MLP neurons of a small language model. Each row is named by its layer, matrix (up: input weights) and neuron, and shows model dimensions 64-127. Each number is 128 + 24 x the weight over its row's rms, rounded and kept within 0 to 255.
After each neuron's rows, "fires after" lists the tokens most often just before its 100 highest values on Wikipedia text that the model never trained on; "fires on" lists the tokens most often at its 100 highest values on Wikipedia text that the model never trained on.

L7.up1485 [114 111 115  97 140 170 158  77 143 117 123 139 130 120 119 154 120 155  94 133 114 172 117 104 125 141 144 104 155 129 156 114  66 117 195 148 138 107 100 118 145  95 104 162 213 116 111 122 153 140 103 122 118 133 125  97 105 155 136  96 182  84 142 118]
fires after: "| ", "3 ", "1 ", " ", "0 "
fires on: "| ", "|", "– "

L7.up324 [146 139 133 196 154 157 120 162 148 139 129  93 115 158  81 125 111 102 130 143 143 163 110 123 123 123 104 121  88 116 125 159 113 113 126 109 158 111 115 120 128 154 123 154 125 119 138 156 110 140 103  89 111 115 174 112 120 132 132  96 109 140 138 123]
fires after: " ", "\n", "place ", "– "
fires on: "| ", "- "

L7.up1920 [109  72 129 106 152 152 110 103 138 107 126 145 125 107 100 158 126 144  84 139 115 166 128 113 114 136 118 113 144 161 165  65  92  81 185 156 114 110  79 151 171 121 109 114 164  64 126 143 116 150 123 114 142 101 115 108 118 170 131 140 147 106 136 120]
fires after: "| ", "|", " "
fires on: "| ", "|", "\n", " "

L7.up1254 [137 138 183 132 120 172 161 178 144 155 105 160 135 146 157 123 115 113 145 111 124 157 111 111 143 147 108  44 101 115 163 149 150 111 146 119 176 187 108 112 107 124 113 149  85 108 140 119 126 138 141 145 131 104 121 164 105  97 124 145 144  90 143  88]
fires after: "\n", "\n\n", ". ", "1 ", "— "
fires on: "| ", "|", "until ", "In ", "===", "\n"

L7.up83 [100 127 131 178 105 135  81 193 124 154 127 157 114 145 120 117 116 116 132 150 157 129 106 113  73 131 159 154 116  69 125 124 153 133 132 151 123 137 156 162 117 134 165 176 148 146 102  97 147 124 133 140 123 143 108 115  80  90  99 167 132 114 132 139]
fires after: "| ", "199", "200", "201", "198", "\n"
fires on: "8 ", "9 ", "9", "8", "19 "

L5.up2138 [170  92 137 132 131 111  98 164 141 138 170 105  91 116 126 110 111 159  91 129 160 131 100 111 122 136 147  96 173  88 156 130 154 147 141 122 168 107 139 130 101 104 124 153 123 182 100 121  84 178 109 125 111 129  93  77 173  83 128 150 152 129 129 163]
fires after: ".", "202", "tel", "198"
fires on: "3", "4", "0", "1", "of ", "6"

L7.up1606 [ 92 134 137 125 131 108 120 130 146 121 153 123 138 122  61 127 117 152 146 101  98 126 115 156 126 125 113 155 115 108 161 100 120 107 168 143 133 134  98 173 182 122 133 167 125  96 114  93 120 135 127  97 100 116 106 115 112 134 109 145 129  91 142 130]
fires after: "\n", "\n\n", "| ", "; "
fires on: "| ", "|"

L5.up1420 [131 137 109 117 138 150 108  96  90 149  93 129  97 118 112 105 120 132 115  96 127 135  89 118 119 133 120 109  64  95 158 139 137 141 122 118 138 150 122 145 170 113 176 140 128 118  96 127 156  95 164  96 118 164 128 142 140 136 126 109 150  94  69 119]
fires after: "\n"
fires on: "- ", "| ", "-", "ly "

L5.up1709 [134 144 130 107 111 131 137 169 151 112 150 134 113 161 139 153  86 153 115 156  87 145 138 158 148 128 144 137 117 150 134 149 113 147  59 113 129  86 154 101 114 146 137 130 125 111 149 127 108 120 144 145 150 137 129 129 141 167 148 119 140 136 111 120]
fires after: "-", "–", "+", ", ", "| ", ": "
fires on: "0 ", "1 ", "against ", "CD ", "| "

L7.up92 [119 110 123 137 141 132 113 107  81 159 104 137 158 164 105 105 177 102  98 186  75 136 100 128 113 102 115  97 150 133 159 139  93  89 153 150 158 141 105 121 144 122 120 101 156 114 107  98 180 106 121 122 125 119 114 138 133 148 109 100 154 131 153 139]
fires after: "| ", "|", " ", "% ", "Notes "
fires on: "|", "\n", "| ", " ", "–"

L7.up2136 [ 70 116 126 150 140 178  92 119 152 160 106 122 139 190 139  87 116 154 124 141  74 142 127 142 126 152 104  98  97 109  97 127 120 153 108 118 116 124 111 139 122 100  84 111 144 104 106 136 107  98 154 139 150 131  93 164 155 152 111 142 147 105  82 116]
fires after: "| ", "1 ", "- ", "4 ", "2 ", "5 "
fires on: "| ", "1 ", "0 ", "Succeeded "

L7.up1102 [123 190  89 124 179 126 144 136 118 123 131 125 107 127 131 138 149 134 134  75 115 117 150 108 147 153 151 125 149 132  98 129 130  87 132 108 163 149 154  97 130 163 141 150 121 152 129 126 140  90 113 102 113 124  84 150 167 120 104 147 114  71  81 116]
fires after: "\n", "| ", "Year ", "\n\n", "\n  "
fires on: "- ", "| ", "Pos "

L5.up116 [125 153 157 124 125 139 105 175  94 128 124 168 163  88 109 115  89 161 114  88 151 163 114 130 107 131  92 120 113  81 108 153 131  83 135 138 126 126 170 150 137  98 170 150 129 165  81 105 131 115 131 156 138 147 141 134 130 107 146 119 113  97 153 126]
fires after: "\n", "| ", "by", "\n\n", " ", "Majority "
fires on: "- ", " ", ": ", "| ", "from ", "of "

L5.up2065 [ 98 169 139 129 125  89 128 141 120 141 170 122 118 137 131  94 122 135  97 133 188 157 148 108 135 136 155 138 165 132 137 136 174 141 107 140 159 155 112 124 148 155  94 175  90 165 102 126  99 136 110 127 133 130 115 129 117 138  94 147 128 107 112 125]
fires after: "201", "199", "200", "202", "197", "198"
fires on: "0", "0 "

L5.up498 [162 113 107  98  75 129 124 118 132 133 155 118 102 169  90 161 160 148 165  64 126 162 132 134 128 129 131 112  80  98 119 150 158 207 106 162 151 166 109 160 130 129 140 105  94 169 107 110 157 139 134 122 113 145 136 126 116  92 118 109 104 133 113 136]
fires after: "202", "201", "200", "198", "194"
fires on: "6", "5", "4", "8", "9", "7"

L5.up1521 [108 109 144  93 106  82 133 145  87 129 142 129 144 104 109 145 103 139 184  91  92 154 123 103 179  96 122 133 113 118 152 119 133 169 138 169 160 147 122 141 156 136 127  99 117 140  95 100 116 139 108 108  78 145 126 133  95 111 125 137 134 147 127 107]
fires after: "201", "202", "\n", "1 ", "200", "5 "
fires on: "| ", "3", "8", "7", "8 "

L7.up140 [134 134 112 127 194 102 160 143  86 121 107 147 106 109 131 142 101 131 171 145 144 141 100  96 144 106 145  89 141 161 146 140 118 115  98 127 138 167 118 117 152 113 126 145  72 158 128 103 198 103  80 168 141 153 165 129 138  97 119 172 119  86 143 129]
fires after: "| ", "-"
fires on: "– ", "- ", "| ", "+ ", ". "

L5.up148 [127 139 121 125 127 132 144 118 159 115  96 131 133 118 158 116 192 158 138 106 114 131 155 151  76 122 114 182 112 137 154 154 128 130 117 116 108 144 114 161 115 149  89 155 105 138 110 100 153 153 126  98 143 139 136 117 137 129  88 135 109 122 107 153]
fires after: "U", "A", "O"
fires on: ".", "'", "_{", "ur"

L7.up202 [129 100 103 126 113 160  73 126 133 137 128 168 155 110 135 122 132 157  84 144 117 153 118 123 117 168 127 135 128 152 132 107 107 123 152 120 192  79 122 119 117 101 102 180 170 107 114 149 103 163 105 100 164 106 158 100 136 113 137 150 196  96 148 122]
fires after: "|", ".", ")", "look"
fires on: "\n", "\n\n", ". ", "look"

L7.up2294 [123 133 144 141 109 141  87 163 124 138 122 149 144 131 142 127 186 114 119 164  85 109 126 144 153 133  86 128 114 132  97 121 165 110  85 171 166 111 138 142 134 155 139  85 126 104 152 107 187 138 153 112 118 114 138 112 131 144 107 111 157  64 110 119]
fires after: "|", "0", "0 ", "Comp", "100", "| "
fires on: ".", "\n", "| ", "il", "+", "e"

L7.up456 [161 145 128 111  93 121  97 123 125  81 113 160 127 122 167 120 139 101 103 133 113 126 152 138  67 129 136 178 150  80  95  71 133 130 133 158 102 149 155  97 139 168 162 174 124 110 146 138 118 125 137 165 112 154 118 113  73 131 130 133 115 113 178 163]
fires after: "v", "Suzuki ", "N", "m", "V", "P"
fires on: ". ", "(", "ach", "acc"

L5.up1060 [121 136 145 153 107 159 123 115 113 145 118 146 122 110 154 155  93 135 106 130 157 120 153 109 113 139 147 108 106 112 140 128 105 134 174 114 166 135 138 139 149 114 130 153 144 151 151 115 150  79 102 116 166 130  85 187 160 149 141  85 133  87 127  89]
fires after: "\n", "\"", "978", "1", "."
fires on: "- ", "\n", "-"

L5.up2175 [127 108 139 139 172  86 147 117 141 116 140 155 133 171 150 132 180 129 112 116 131 105 112 122 133 139 130 122 177  99 139 124 113 156 125 145 157 123 148  91 115 136 139 126  89 124 114 107 145 153 174 136  88 147 110 111 102 155 140 139 152 128 133 126]
fires after: "|", "°", "E"
fires on: "\n\n", "48"

L5.up1033 [155 148 103 152 158 145 131 150 132 141 113 110  94 116 198 121  99 100 147 109 148 161  82 145 148 167 159 111  80 130 162 139 146 216 138 103 143 147 141  98 106 106 138 171  79 178 107 122  86 120 128 111 135 133 121 126 130 150 142 123 111  90 118 150]
fires after: "\n", ")", ";", "had "
fires on: "\n\n", "- ", "a "

L5.up1651 [158 111 102 161 100 181 110 104 118 156 139 146 133  72 161 122 130 157  87 108 126 141  78 126 105 124 149 157 145 120 125  93 157 102 118 105 139 139 117 136 125  96 136 168 129 141 118  80 117  81 111  98 155 127  90 146 154 131 143  98 149 145 114 132]
fires after: "201", "202", "200", "196", "197", "199"
fires on: "0 ", "2 ", "4 ", "6 ", "8 ", "9 "

L7.up2293 [131 167 111 118 147 116 115 107  95 120 120 131 143 134 144 101 115  84 116 110 130 149 106 154 105 116 136 122 156 103 147 125 214 137 100 121 114 130  98 131 127 127 106 126 100 132 116 100 144  99  98  82 138 140 140 141  94 117 138 145 136 126 142 139]
fires after: "|---|---|---|---|", "200", "|---|---|---|---|---|", "201", "|", "|---|---|---|---|---|---|"
fires on: "\n", "that ", "1 ", "4 ", "(", "0 "

L7.up203 [152 164 127 127  91 157 133 164 123 155 147 112 115 176 132 133 132 105  76 149 137 127 153 117 114 127 132 125  87 122 136 104 138 124 107 111 164 128 155 123 138 113 116 122 114 139 127 106  67 190 156 118 126 100 124  96 111 108 124 137 138  96 134 153]
fires after: "\n", " ", "| ", "0 ", "|", "3 "
fires on: "| ", "\n"

L5.up680 [108 132 132 130 117  98  93  94  98  95 142 124 119 141 156 145 139 156 174 143 126 127 102 139 107 116 120 153 142 130 158 171 110  94 167  82 109 132 125 136 112 138  58  82 122  86 115 102 146 140  90 156  98 119 114 107 124 135 146 132 159 141  87 142]
fires after: "\n\n", "is ", ") ", "°", "a ", "was "
fires on: "= ", "is ", ") ", "a ", "48"

L5.up967 [ 99 114 120 141 134 153 108  83  94  81 127 119 130 114 139 147 170 129 154 157 132  90 122 111 160 129 126 147 127 158 174 122 165 161  99 172 181 105 147 144 143 126 113 107 148  82 138 154 129 180 131 114 129 119 144 128 146 135 121 151 131 141 144 143]
fires after: "|", ")", "."
fires on: "\n", "\n\n", ". "

L5.up944 [128 168 127 114 134 103 132 122 118  84 157 104 117 140 157 136 129 119  82 107 141 120 134 116 109 208 104 178 147 129 123 121 155 142  87 152 174 126 171 144 116 123 126 156 144 157 112 180 109 186 148 126  92 127 171 117  99 122 120 106 179 142 166 140]
fires after: "|", ".", ")", ")."
fires on: "\n\n"